Part of a small language model's weights: MLP 4096 ReLU, tied embeddings.
MLP neurons of a small language model. Each row is named by its layer, matrix (up: input weights; down: output weights) and neuron, and shows model dimensions 912-1007. Each number is 128 + 32 x the weight over its row's rms, rounded and kept within 0 to 255. Numbers have three digits each.
Before each neuron's rows, "fires on" lists the tokens most often at its 100 highest values on Wikipedia text that the model never trained on. A number after a token or word is its count.

fires on: ", " 45, "(" 16, "a " 11, "the " 4
L9.up1744:138103122082212084103103121141093053199104149189171165145154120056132116189166158125157124104163101150073108135115109142135111111119140078053132155099127123134124099143102192161106130134159104135138128127103093112180134078062090146138173159099118103166105111213114075141127146117117080119
L9.down1744:124135121169120180153099091136144095134113152109180141161143091143098198091143117175153170173193105137075171144064143131146121092117103095070110120117191217129164107100153119076125128137133137158140127147101176099132119078094186109124176175130119057093139126147145109166151145111125102149

fires on: "the " 19, "University " 14, "her " 8, "W" 8, "s " 6, ". " 5
L9.up3139:132138135185186129144098129126127170125178158129164139098181097055094121086147116105148093172113121166154133125173101156140165131131107119146123097149062126093085120119115058115154127115086180137126120098124151034139169117119188111152144150152118099136122055176118121141139135128050109139
L9.down3139:126137104140132170147111170135110151134139139106087099079144116102140142110104144158097092168123189192128143108098179128186136143176105132096084107170105038137140133087104197127069114166099142111109123119150089110133148087105155090079135151183102152113117067138131163104149092096134078115

fires on: "the " 38, "-" 13, "s " 12, "T" 9, "his " 8
L9.up2368:123113091191172126119105095118135176168074151102181083110127165114185134152082146148151080082108146142100109126098075137112097130057167115137160133124117161131119143075155144162157171097183117196205085148125109145105144125127118130148115079130121141106113079119128101133109133185147107132
L9.down2368:098114119145084105087131113095082078146136141171144186104160142137113123171126171163121046142148083118186121165154119190111110139106095133151115071115113163168123089179095160123096170157154128097108048087116122115092134125112205156151120163092103128076185097127082173159111196112145133080

fires on: "R" 70, "3" 12, "2" 9
L9.up383:137100121111090095112059208067203083113144118093097116125136046157161145168114099110149158040111168121175159126109136123185063148155147131156116128143113104141045111134125144152123083123125127138129160155124026165116111162119138097125157139116113170169117140199149098113147102152166140156
L9.down383:162138179095119143093101146096169126104186114111142105113178144113085118163118131097189078112151189124103116127142143135149085135159142084099122095125160149124137059173133151132146081097131080104147136155117147149202150123166124039097116119110115103171095119128130137106140156146126124126

fires on: "′" 31, "°" 19, ":" 14, "St" 13, "'" 4, "6" 4
L9.up3238:132082083113130133139119146125110121139152199101153043069129109102115127073117132142093128173163157131161144124165104098142071158142058068138098143131084104154107116138149173076093106135069087089165104120081137099098048130121181130161101119092165152120149138132087093100162144118131144130
L9.down3238:097147113119160084145104077154108150139147159123159136155114089136110148113109167187096106153069150138083136085090130112154081123074149097197102096141169144126099162122135149119119128132144158170083170119100149159101146151130144139176119125140168133140087177112171142061170087184172154083

fires on: "an " 72, "An " 6, "\"" 5
L9.up3313:076131135164142156157175083044154090127137136163123124151124097144174106162128123051118078166110164100117190071114148108143109070100158101093128126125138123146101094080150148100119084183130141132059113075174143147145132106082087096171110167133106168140092125148126100087036146093109137166
L9.down3313:102150109139143172143133159132171133128172057109233105128066138162159171159153098113117134113116076068143105120129109101136067126096149066118124167141183194132156120059178155121088123161085115106131158117104119191121105124141155190159186152124113171115172193174080154150072101103168170140

fires on: "an " 31, "\"" 10, "and " 8, "- " 7, "(" 6, "\n  " 5
L9.up3127:098104114111133212153103141160104114146085157132125129109189177149100140119057086149123169105109211121128165161161128119182138186168123103114146132117147084103125131156161098098129081119160174123083104190072185104160110147118110088131070127126051157118102162193081165171122146154152107184
L9.down3127:110148148141163140164134161186131137079174078145139087104116111155170132132138073077184175142112066072118126120141100117123106161124080175133125180127147165146148118102127099121125203073139111114130133110130109129100136143109133127188080055124181095144109142157161165130116100125167132111

fires on: "H" 37, "S" 11, "and " 6, "the " 5, "om" 4, ": " 4
L9.up3380:139131148125083159168116157090142112106088097120120093128056159097157159129137108136139122155125140096169160144151134096107118108142086108179180071111138192108097146152144124109093179107104124043198116162104094185158056176149146127138179148089113130137103149094173134105202113140152073142
L9.down3380:170160141120102136144164105153068121170148211142147176149120183080164137122122107099137129108106162139198163084137140115147123155141118154175126089112155109160140182128103154140134105173148145154114060160160140143105083062102088180144113045137105114091094127160136113100164092154168143079

fires on: "| " 33, "–" 30, "\n" 6, "January " 4
L9.up2859:033062124119122153168123062134098048215201092150081134082132138108122084133114087143140132176172100127088098141134084133088098195163108134112127105119132101180079112088169163127115118129165141107143101101130105134127113042126100131114125157137084167155060120102152158150139147151116121080
L9.down2859:131098119142148154094112152083092078154078087196134104114073070152088118149091113121124121139072104141095113154163138109123100184099076133078147086123111099212097074137153071153167123137145088143140101144117160093154137153135120164189139102129114138143119080192104098124125126113096118135

fires on: "to " 31, "in" 11, "would " 8, "B" 7, "l" 5, "ay" 4
L9.up2374:103096197113115177141140136121133182206152074121124160165129147172141153132112108137166097174136050142133123140128116077176115115044161132061093125145125115131123144145171145097125138131118125146142094153081085065111123102147159102118142166158103138176149193152131120120140094104147142106
L9.down2374:110144099150098135123080089149147127084192089147069097130093091079129119173135172096189117109139149049123086158115070198085098114178103092120152189131112075160097149104125141141130114130129125175110118145141159138132143148089122116078101195155109170095090110130102159160111183076129109116

fires on: "| " 45, "–" 10, "the " 10, "0 " 5, "C" 4
L9.up3298:087111156115078103174194135141130134099163139123153130066136101105157087144138142130136083129200127176211156110093092150070154152143140150125170122126113137103103101201140133163128148136077128206071120128105127165162135098135110050085134089103190119149099161128155148142109069102113100138
L9.down3298:140145143117043124158058129112107153105154144127143128145176162142122119119109156127109084118099148211163146132154113136056134147171178180123116113134154092090169111132141120180088132065108116156156157136131194191108165159099152133166088140153166108153041141147110126134083088101161115096

fires on: "to " 30, "as " 26, "of " 16, "in " 8
L9.up2548:104135176147131031150130155045160125150182087085139100158131077099133124142130181155139135147130074154085078126144122104166114156121178137154116098136138142156078090108145123116143123136101074100114144163092135139136083108147072067106159112108158119140134093142204137131131165142152054134
L9.down2548:123134148136121079113159089158136194145146112154097205143139164107124142108083166132147162166156124130106134136191237136105175129102160153126104155127077085183106125169150107076158186122111117089155137176120160098091151122170083107056165182104137139132115146125147112109109177063157036114

fires on: ", " 42, "9 " 5, "10 " 5, "19 " 4, "on " 4
L9.up1509:139120157094084076107098079153161148189119158108170145128089166097098112137116162139118133130135139159167167150141084164180106143142133119105055118153025074122124129139122106105176089109162084169096086110137143164151132139071096139140178133156214166091156103128115129149117071112111133123
L9.down1509:158120141126110159097146098112093130116118101179094124100146128201122116057101135118121118154103135112154131179086156123173120177164105093096072184116119110130107102124129074136140113076157125140124077094126152158148078111183085120093162164085125170141069107116107091170108139107078133086

fires on: "." 33, "\"" 17, "6" 6
L9.up3438:117113131158080164144104157108193121086160179092176115125151123148160128149125168169115122153147110120148128159146157093154135121158080148082125097129084069120181169158126155160169089107131174164100107097173104145156073164127118112138127143161064163095124152169146101157079121083153116134
L9.down3438:122146074147069086141085112159084129124189145116122172139135090129138117138089143128124158142130127094111055080110134154091136138143149197121159126108169157112101120167096107116057135087149106095161162095087115178155152194123159113109141163082122138084119153174166112092114103135131156104

fires on: "(" 39, "had " 16, "has " 13, "; " 6, "have " 5, ", " 4
L9.up3689:184157092162087120095136134092134138149118140149116085124137154093104134131074104134116114165142110070117100043151184056125136090088172064094111073225200111145134205156082127103070177066133071089152135087101129150147095158138147093142168132095087134128111108126141188135162117084179083112
L9.down3689:087122172096075199191159186179068093090080095138124127193149116162143128119142071170130120135162129132148127168121150092076147105138109152130116124173117197110156120096118044129113118143192094144114133091142117182097101163129155156101086074130108143122137146092147113139121088141124137111

fires on: "the " 22, "-" 18, "B" 12, "dis" 6, "The " 6
L9.up1158:111139113112068060104159185167117120131122082155171090142161142148151136156174110219094138144130116112162167082128094114094121117129208104225142104107133109118095112084166125167104200104094062114106074141166112121172134129091090118130189152140039135101095167189118099159175097158126108103
L9.down1158:095155142130156103118147158137137140177179128114120167126102179157116119145165165112124108138091109193074120146103160154162146196118163113136179109144098148110082122119114116136115159090116102140127122131069148165130102108202127092112089162131118105110104100114141150107147148101140162175

fires on: "| " 75, "(" 10
L9.up2091:134156189159090171196204101133097128143156118152122166073180082070118134105160097152128148142158101158049150091096114115153127152082094134132125082173150070124105142115102144108105120107077063128146079148172101133177188137153120158171179132138133147101136137126123137160114128150070153199
L9.down2091:138148075165091149186107116059083125099136108118114137165135129143144226140152100164094169134136061088092109100132105095182114109123101116148147109136135135193142154131074200180070108125137138144135143127108151046130161168138137128114141110082096126154148140155084162170125201091142120185

fires on: "was " 35, "were " 16, "\"" 5, "been " 4, "would " 4
L9.up2933:078109135178098099129086152093114135190102164090118125090143120157116139155088103145113193077176166159137092121133127130161096126124128116168118127082168136106048143165126148122136139173148093095162124104133121117077181099210141042098116046151139145130122157136154131091129110159179163155
L9.down2933:144133154148130114122110111135131098212114117181125176164142122108092167113136099093139078107187122109141192112155140085110140101151169184141123125125150135137116174107135102186119130143138162146116133092125126130170122123115094093133151106213150185143057178152150118114164150134129141124

fires on: "B" 94
L9.up1112:152175111175171083085119121186130128157103158104181182157150083149159143186132199116111159164145117112083144128108140092124184130088150071129122165195092139148121186184160118167100134127134118160125105159127123157123139103152135078161083103183189230084145154124157146160179072118135097128
L9.down1112:201102068173135130150087153157127148137167144143169153134083120167093104164133140095107150139162135139114138127104101157100104148140135086187090107167041100178171095144171093156074129157156171122184113113149100119147099064058149183149097134134153102137114124098148136142117158062094143098

fires on: "S" 16, "U" 12, "J" 11, "W" 8, "R" 7
L9.up1264:084135125137103097125145181143145115150100178106077104153134180107125150163144137093093139175162142124138126161116170136085125167171080135121121123121148155132125113182104114119136144050156166112113116109113174133135137184115168139098161137163138164133147095134133132114142146088133113168
L9.down1264:127105123146094140178132133160113110105187104192076142148139135128099098077127103134096105108147181131093093149105173152136149134124086118082128128139126150110162078105116094124134106109135068086144144109107112132126132118178105149185112145057124105105127133128121184133122051143178174148

fires on: "| " 54, "," 11, "." 8, "–" 8
L9.up1556:091095099127111112134131138089130182068106142158045113114133151161073150174153104143162136132120179056142092142101060108122175088149109104152122133169138143139120113119067120107109179142077171093141094128104154076143152141117119184124180188142137120155108105106129106076090115098202124132
L9.down1556:166064136147099157140104103134117076153183105131203138124092106173185109112103176109128084132112103214136175157198153150099162157139161170147135092097081097090172135104164102097122122111153087135094145104179142177079102091140198125105093099177108112083099139132132126143115139122098119135

fires on: "| " 47, "–" 9, "$" 7, "January " 4
L9.up3852:095105102105099135156101133088079135131142112197122120120191142072105119140120082132137173129086150182103115109103096167104105060103127076111134110117169084170155097148127199126131083118160073143157138163123194160093119098109107165106084151114082108182088091171150135179131155149143123143
L9.down3852:144186166139090108103208132056133140108152164158139175085103117126146148075149125090193127104166180152114149144130159169055144104107028101116161077029074123126095126101187145138121105128133126132121182128163157151151104168139121124097142112129098138140098120141133121135148172187130113127

fires on: "'" 80
L9.up3975:096112070108131119112123163088091179147087071126106099051120092115140182151087054100077165081123113061154095098074127130059112110157088066136135120127108138166123137107098142126117162131126100071155089112120208166166159136132102121127071074131083101061122116138158072148135104144137134174
L9.down3975:111139132127143129160045165131118123140120093149159195167136135143110153139146149106149086102149101153145146144217087040122120148072123125144174122091210134110088202109123144141102101140128066129106165164132103093097168096179086122100134152154125103078069112115128130184129113120156124120

fires on: "\"" 32, "'" 17, "Th" 7
L9.up192:113118110167139112094122145117123132246096135109125130137131096147123144144133053100152180152152194122134089156148110119050076107115118133177162152077194138081119119177097098097117152141156156088103084092074145134122138142119105188125137163166129124133101165089134105124175046115103170170
L9.down192:114107089121142164048091129098115128133118115146164117134122148065155081106117105116168113117119104145081124076073145072072137161107128122140094118133110144113127142161140172107119111186150127128093095122136168084080136129131129137088129125155115117138154155117125136125076179091182117125

fires on: "| " 49, "." 24, "/ " 13, "–" 10
L9.up1680:123107106139097167118140121122085173107134110195163097185165143152172100057127176126087165130107089076187142132127112115119155154108109166057146088116186071159133116150142156129099076050118129104111088149126083108143104126175158130123142100164126150109152154168153139104112147102094157124
L9.down1680:139080177152061116165109166174127146146111136122148081139111186125113110098156181164106146093135065034103146118131151173128113117104143124109143136139167114112116154116090179134097076080155119110134109127129123102129114158175138103101083186194126109123172137180110156134137099127090111154

fires on: "-" 25, "N" 15, "Al" 8, "Sh" 5, "L" 5, "V" 5
L9.up2027:125099169104151152114187169153125170149132119174054106145075069132206120167116150101138134160160121113121107183103106090120088108123162118151093104184103158135141171115143154084087130092090083159108127109123162117136107146122183140076171151174130144113123075114124169112161115174068081058
L9.down2027:077151131123137093114080107133121133158081114111141075151110173152067117131140082185067147103135092109113097131102105181124092156141147120097157145002120094112106141136147076109106161113159138154163116123077155090175149143122131104186139178134117128176169156111098087123192116202128162159

fires on: "J" 21, "in " 19, "K" 15, "N" 9, "S" 6, "F" 6
L9.up3947:145160123158096073117117156103147096127116173126158137075094141128121124125118133110110084155128094062190093190131138171134119163111113154168185144105132153127113150147164102127127156076026165121071159119130180112120129162168104109103161088122095158105162083110154175121156137091145107120
L9.down3947:093051145125117189145087118127116124138081121140107133114124110074144125128196131135092139128206165062137082118144103088105178132098161071083132132112090144162107105158176115169115129130067119080122122053147142161125117112082125118081159118108120114171190147109149107050141149139042171089

fires on: "an " 89, "\"" 4
L9.up783:150100065157081126169095142137140158092130095118100125146119133076174089146145096124121128152070139092155156141142143074186122139081162190101106112120195088115181176121167096146094138119073167128133108121112193138123135106121132163139057152122115069142127139156079113114085154128045134177
L9.down783:075179096159162142143115122159154178075132088145124144159100116128139081182145103134153120084132152101184054107124120150156083123146076129149111117145092106130139125104116109171125182143160144098124145205099110140182123171076148180113154118119156136103108149071072184184045114112118162167

fires on: "to " 36, "that " 13, "which " 12, "Gl" 5
L9.up1845:142103138207153122188102191134183103096096147197097117152123137124118133222136131147152139067116142124102164179118157159136153111155118126095156101128138166115152139129117135150136073121024101143152138145101123170208144128122102072076110160154153112107142174079089145107107151100136142119
L9.down1845:139158158107139118097084206107149120160080132143157136151137144129087129166082127131112139108147151137128175135140179140160104115172121139101135107155141113108112091130109181138141161155106106154159118136060141126123156071121048154116117156130130098087164130113091094106158136121137143185

fires on: "| " 41, "\"" 10, "Ger" 6, "The " 6
L9.up3447:128119121181157126180047177170105090150157188147229131141123103098170151123102092103142113086118171077105072147106104109117125086135077099114113141103148141150147165140083092141099135093051174146111168089100130119178062142066178121118159102124130147087101128145102088072077162103092121139
L9.down3447:109169042109086127129160149101123142105112091101112148120107141139118098135135133095111114089148109167080125105091140141136127105185122147091139125085161159121053072085135138114110119099118117141100111107195071095127147169080172126138132144152154160115108109077101150149159216158107083123

fires on: "| " 51, "as " 8, ", " 6
L9.up1985:076122128172092083131075076143073130184112146116159105131198146158132115150162086104102086139095148092070128143142095126144133093130179080136111149141148148160080109119132161121134158129092187115152134142130079076114082120152148138087068161123121103128103057148086108118134091144137076178
L9.down1985:161090124164092140084121112115100161087100112118112064153129182095177136105099115138137076117093105137116169101124139109101078134141135125130066108105152179161095073155137109135117128201122145151128146130144110091156149150091129140145122143163108167079208118126137106168132119122117190142

fires on: "became " 26, "(" 9, "of " 8, "also " 8, ", " 5, "in " 4
L9.up24:147096181075156120103122154124105171158153163098164089139158097161172130094142155167173131099101145128135066131141106145110158131153121081136112096105174086106137142139138108165107062155157121149133070103154069136149113105090100113171190141112076122098165150187069182155131116169173108175
L9.down24:152122045170122084135090140051155053125149062086114165120128107099090108129153149154149094127132140155099170131123053086139183092135165150145105129098123185065125115078129148172084128153122101178175149145125161173167125065122191149139151122090116114129078076143103116072084105143099087101

fires on: "\"" 18, "the " 16, "The " 14, "s " 5, ", " 4
L9.up3921:136137126098196115069087167107099085142114188095126102116107165176084146146139076127128079095088099115141139071159087137088118147135099095141136103128197168133138168138160136123109079113146121142072097123162143127166073123151153095089067179166146170145138115131120160163091097090090120038
L9.down3921:132118126065097200105058154106101129118104119126074097129147141158097042113127110156172154149113155147086146165153154110084144162144135131136106123137150154150101138220176100115174110181162099185153074167109147191133138143109104084052093124168158138070099199082159127184198158129105093112

fires on: ". " 37, "\n" 24, "\n\n" 16, "\"" 7
L9.up2797:154098141072093083138106124096127126149167162115106090133187116145109097090139083083109172137149123107102099116128133144126174140104122091125127131095150078127102072185135181137121173070127154137081125105125103135132136166087127128100156184133180172099107112101125128157155090147162170152
L9.down2797:095145129127112146114123095131118098158112118146107176094139171129095069141112179163063169140147120104159084117168100135148132165106152133153108148124105154164103158138102152092124121122198161102115118132173136160148108126126131136110094142132175132145077150082147125092115117124140119151

fires on: "| " 29, "–" 23, "U" 22, "-" 6
L9.up3427:089142168185147151126109131096093120126116148132122152118153179110074154135117106146131135065093140140070100168121088125156118168075100145080131076143173095110155168101135236136080141097143104178124113147087164127156105179161159079157152118144097075163042170131117135086187124155125107125
L9.down3427:131113101179115178127114062073148143151151184137061112111119145118088181101207156098146173121141174118164096102110132101127072099122106146106104120101120148106064099131240183129096151116080068108147145190150129129188138119074113137093133101108154140189083084090098126163074182113150145149

fires on: "| " 34, "196" 12, "197" 7, "194" 6, "201" 6
L9.up1051:145148129157126098061067111090184090192135088141158119099132152048171134115083110116141131152135095116079097102120172115153120085104073115167171103067137067133079107176135171093115139165127132165177090084160148176163120126138153086096146183108099078156140145125090141120131167164098078112
L9.down1051:110156156131048118142144125136141177124127106100112174143130129082153153137144106085141089156127090152113109145099180104159059125149126124107137129169137133166125134078124136159104074207136120147206157081110129101130086074149113084168150094149060089187118067166160157134171090081089122110

fires on: "T" 23, "L" 22, "Al" 18, "R" 15, "Z" 4
L9.up1310:074144161075176055143124141121142141091127099130110152179076114105137123107114144158062134086080186163109145084138170086108145119158169137146111131090159116122052158144115109177107113126078120165129131120151148102135142139117150213065163098113122165189113147158136163091138124182126096104
L9.down1310:137145160123145190116089123173145106138089135108084109153089118107178115174136119179114198136190139093156045198152142125142107110144079137093112138138155151121102087171136134129128157119143112134136090191091131065096122055127121126149094121159118140151136085176114098127158133169170131111

fires on: "| " 68, "–" 6, "; " 4
L9.up3160:135074170087122068185118101152123123134116094107120114151175147152064131143162118149049145153110087135088144100105105121176127121104068159151171063119143065103150176110151127110115163124125116077068106124149088073120107071143148159127091120127114130117159151150106149152134120113101117120
L9.down3160:092100163131085099156142117077075114195071098138090091173132079106118111170131148179065113196037085187156116162143087112206100076144165120155086157064130152185140098120073098211144148153082121152143137156086152015137146118124112144209166139211137120136178129154114135158129136138125184143

fires on: "4" 18, "Ex" 17, "0" 12, "2" 12, "3" 10, "8" 9
L9.up3026:167172086084109161129109169137124139198158170072092165097183081125111117128120095160158117151125116129160200129161142158122126121142120140126139092118127163071155134137145117152096133078129125177190111153133114186190116200139072107197162104030137115151100129130106102119175086129161082116
L9.down3026:096043135056092173058096166095172144183187112114148109122158104111072093168104141125085152119102077124121128138160129117153140124116141112068111065102142109140068130144137140168109148131118182133142159095152140129166088096166164110152132182149124085176105123105082130137138118101140103131

fires on: "the " 39, "The " 9, "and " 5, "s " 5, "was " 4
L9.up773:081111122112173125070057115110142092193101136169138127184127103091141136164155143151084113179141107153135118116152143143164158177119097154126154055123057106094131154061107102120151173138125147158122111125101162216158143097165094110137126102171143146131092134116139141145122183090114114130
L9.down773:134158091085193191122137191130115180110146163136121143123146154160212086176139135129112127149164169118123154127056239115136043130156079111151080122124131171122159126100146148164185111121131161143084068131097094184084178175121076113083122109169120128132115105096150128131128142157123084092

fires on: "a " 17, "in " 11, "had " 8, ", " 8, "with " 7, "and " 7
L9.up1958:121140142100119071104141152131100168159096097107172138174127160139124030174124122123146129115095087126182112091154200139128075159082145128107110122158146093203147133114129156094059103148168126164094157097104131109170094087101127146169090139104138142161155134081090094094157057121103188113
L9.down1958:144082198086093164065169182079149130069090120081136140125096137142195119129193114142152146086146166088141117137049161118046171180122117078137109094125119182116094124144156111139137152174106110156119112117156089147138138131101100111179135111142199102119157137112171067130091136169125066171

fires on: "v" 19, "–" 16, "b" 8, "200" 7, "201" 6, "| " 4
L9.up3684:087186141124152118146096136190124152113145160138157152117145115083117088107152120147108098178087120156126121094135120070114146117140125120191186020152133163138137099124119123122166118111183105149202148099131101166142136173158168115174123113137090083158084166141138130142119152136148077154
L9.down3684:145130109148162165168208134166061122176188159157134136110156138114108183131103075052133112110062159108138094155128158049135175141136141120140173128110123107219103108128106123132165138080136085146139131096171082152123063132084157079152108162152109150120152137150153176142134095123150119127

fires on: "T" 17, "| " 13, "-" 12, "L" 8, "- " 8, "De" 6
L9.up2399:082173153198169139197072120159113144132156091135113093076148168144179152147139187110125117135116099169155035129162096180101100134077149161097105153117120151138126157061164154119166143072136127119096129186113125142138151030118097035120059113146061174123100114093124107175150147144144094119
L9.down2399:182122130116100109054163155183082140120130142158089178115113152116062168186070093153097133123101100156099099121116123186066152161082114159110128075156146104175101087119134123159092103202129115154117101164156113107145126056153064095109158144159060086128125196108159115106141141169154116126

fires on: "′" 19, ":" 16, "°" 15, "K" 5
L9.up4085:141175072084077136111110155183090099097122172112094197102123116087110126136193123127121120129122152125077051172116119065121138119159111084070086135106123151122129144105153163143120138126140165132115174104129135108127093126112152090129131137045098089161128167151098129073215143106116174158
L9.down4085:157166111131155140108192101153148081130150131121103138150164108146106135087118139141127164135107120139121061089109144153074179123067143128181137131090111118131111125155096074111125093112113155113183128157108154108110106123155089067141098091117111107159128141186089120100162080128149130086

fires on: "| " 16, "of " 14, "Best " 11, "Japanese " 10, "for " 9, "in " 8
L9.up1713:064191089103167163139096080087125183168170051115115118078120134144127166136126105105168130091199066076186116139097157159126129118097120104086136135130080138131126155184135093143120151163134127129116128123109097127162128093156140155165094162135148109128181121100132149138157182153123172067
L9.down1713:130143137167198145150128136183068175110168178192094105094112152177109141113144148079102123147110120130134159123119130112035138161148174141170155125104106112082099144116089109097152144118160138129130177121112105152109134093136127097184139147150114129121097102096141164158114177078164123078

fires on: "\"" 31, "| " 11, ": " 10, ". " 8, "- " 7
L9.up1300:094133118144123146112123167179149196129126109136113106135100106106122142150086104151137099131104118107138128171095149146128163178183123167088087127165121078132137075123137142096104167144128110093081113170129176136111121088095105157174173201123124145164127056096163146137099132150113135133
L9.down1300:143102219121105153063151138129182134135175155128193176144164077082144081081148127112084103120104150096066081079121132192118104124125114150149103173157133134154149152150109117116170191147167161101152113144134094140145141077085090077189128107150195159157179054131146073102104141139134127125

fires on: "the " 45, "| " 19, "@ " 6
L9.up2360:069137142116091075149194126061100137139112136177093153130170211153235080147192130130199063152165072129196096148143135164061183142130124108093176110109114134119118051092120152181074133142134149114174120129112140095143101153094159130081140153093131085136122203145142106117097092108090148083
L9.down2360:162136175133111110113141123072136145165169123134104144114170141103145132132156128104106090122169113088169118123155101133022109144146127134066160093121121176090155078132155160130156153095057137138151123098103136139218105161152137108147132090155147118118110117129131110111108163149100109089

fires on: "B" 60, ", " 14
L9.up3835:136143153095076122166147099158157145135182113115131108154058198166146125142094137163132156176146085104132144102134124142182171089152133093088101114132090081164165170147099142137098129135173118171167083145064153147155151149156092102117140174128112091113135134111136183169128161099161108133
L9.down3835:166090096137112118177084115111086153152121137087117143190068133105088099098151134148104060104110135121127152080186154095096114099121101099122096129124062062139120095131088066142114121117153200146095129153139104066164150111095147090131127141120170143107092143167134125091108134111055122166

fires on: "| " 26, "the " 24, "s " 10, "The " 5, "his " 4, ": " 4
L9.up860:043169118146148126178105225144136125186125154076137113128133129102135193105181152103116122168126130121152160140181152095132153077108142148174137116105163174133108097072144096143127146087125144113175067165106092149096086132111116133121113091110113068153161119085172093130150080160107153148
L9.down860:136112158129077080130101170137079144110127095084113135135082110152164108107143096087123136103146072079137217183150154141105143140115082169148078141148159180144100121085118136114071124141147165176129147183093136149126143110120110119161075113137114102123145103081125131143129156170152123099

fires on: "in " 29, "to " 14, "on " 8, "for " 6, "from " 5
L9.up2700:076149147149108103114103127122188129149176103182108112162107164140176131119163084157119140138120117136131057187146159116198123170072116091102136137149154156147113097120091097118103127154097116100099121165115148125125133146126126161126102133194085077137145109104129146131159174057127089073
L9.down2700:103117118157150158058116102136087096106224102115116167132083156171095112120116150181132119069110117090090112134079189126186139196083191111146136169067114126103103115087117134081145105126087117087120158096102158176105164133136167199154111114119096117108123145159149168119144115111124112091

fires on: "a " 15, "the " 14, "The " 8, "s " 7, "on " 6, "| " 5
L9.up2365:052130122094066101124100132155082122174122139153150137150136202158065066148125147146099123131103142154070136075137099152119133115096113123130126127117096094212163161097143114074212082181138080086157123132100054169098167090162135103117187101139092160154123029158106126168170168144070119107
L9.down2365:106151094110149060154149148126143132123092115073140121136132139156154107171115114175164173134156106126130129104161165129163145120109171151109143110108089124108140185047184107132120124148151178112196147091164133106114145104204116120158140131120193143080135125122142150140134117095159071168

fires on: "–" 20, ", " 20, "the " 14, "in " 6, "to " 5
L9.up277:128095134131115164126148127134158133153125116139155144090165126168172123142152175103137145123137076093176163126170177138106105135164102131149106143157205151132128091183116164076163144044131167117143154016082097089093114080164160168132108132091139104098142139105071119135153123154119103070
L9.down277:149193114149169109104142158120136121092104163093121167111092130155094120077145140075150128104157109126128128184102086137121110131124152137082084132107077124078140147136131113122125140132085157168098148159156125065120046095100120116175135129071169115132108068078111042120130151055110093127

fires on: "| " 29, "U" 18, "(" 8, ", " 6, "J" 4
L9.up212:138112145145171149118088078087124109116137110165147093093162090105126096173126158119155135173116140131140166132143104105179130110172120151106107115077165095106084101095118208123156107117148097111137106123170164090156157195093073138163120185109180116126151111080125131149113082137109136156
L9.down212:138106133123139126146127122128101119114173138078159082154098128155121194132104125110151072068154133195139162121149175138173129125135103137137151137129108150162132147139124130095083140197136138111092119155105090105115158098118139098148133165096090141138141172065162092113107136084143091107

fires on: "was " 31, "." 10, "were " 6, "is " 6, "be " 5
L9.up1220:107135136155140155097101149070143153151084082092186115142142157142117151137084108180104126102125155112203122095081096110120106104168122144172103149062127125137137133132119111166133102150137079166098077118101165112116175155072049059160169145117126120113159078152146139195124109112126174109
L9.down1220:157127141156101100124166169103108148166159195147148136128169109141124103198096112145163142077130129149187160122112101148147106161133134171079128108119127113146127061177116102091199103182164126183143090077169092117099129110122126122118145112164149156115094140144093076138097126140127132165

fires on: "S" 28, "4 " 14, "The " 10, "the " 5, "1 " 4
L9.up3378:078115128137133116100108193120137140140061127136121102149075090132124140142051099039157164169099108152106118111070119077066155117118129099175139122142091107145099167101131188123179111094102132050164104105123109116099161148129114140137139170106160151093110096139146109127148119164103158161
L9.down3378:159127128118167145192171168113169097138133118085151119128112131091134130079062133127081099105153118125100086109130097132155106132139171146136076119093051103081110098120101085159143133145148091134151149128121067088145107190141128122102128136097165135113151137079189120127140105078092127092

fires on: "| " 36, "201" 11, "–" 8, "(" 7, "200" 6, "; " 4
L9.up2614:122190133099100141116107157092141061145094124135202155146125074138075109114122110131114148117113046131075137098136153115104127112128161143154104173146133116153099114102093135129167094124167174111172101124117091125154078058131151136058162171081138089146140163103134124136165085135101114140
L9.down2614:186120154122124104091148172084179139139116083147146136112096089091075135125177134062134118123094055157091156119187202112093145200113122137085099167190114093136175119119138121125118071162148157133134140094132200174113150151128118086149160103123104118125097130150168064119176089151132142122

fires on: "the " 35, ". " 21, "== " 5, "\"" 4
L9.up1114:090151107162126143116070157106092187137128165067169157169161083111158171006185121174086127133089157164121177125126089096105093169108186136175131088156128110095110128117105127096123139184130067147113116149171154164128125080127108097152131159133176188162173155093132152127120133183136108176
L9.down1114:130060098148114144108102131151165136165093173126204139184105129129099177167145127048158120110109066148089099145129112118158125143105110106052131098195154137155143108141083125089105144153145145107144171158150148115111108162149109135170187139196155090191119156050119111102120164114132117177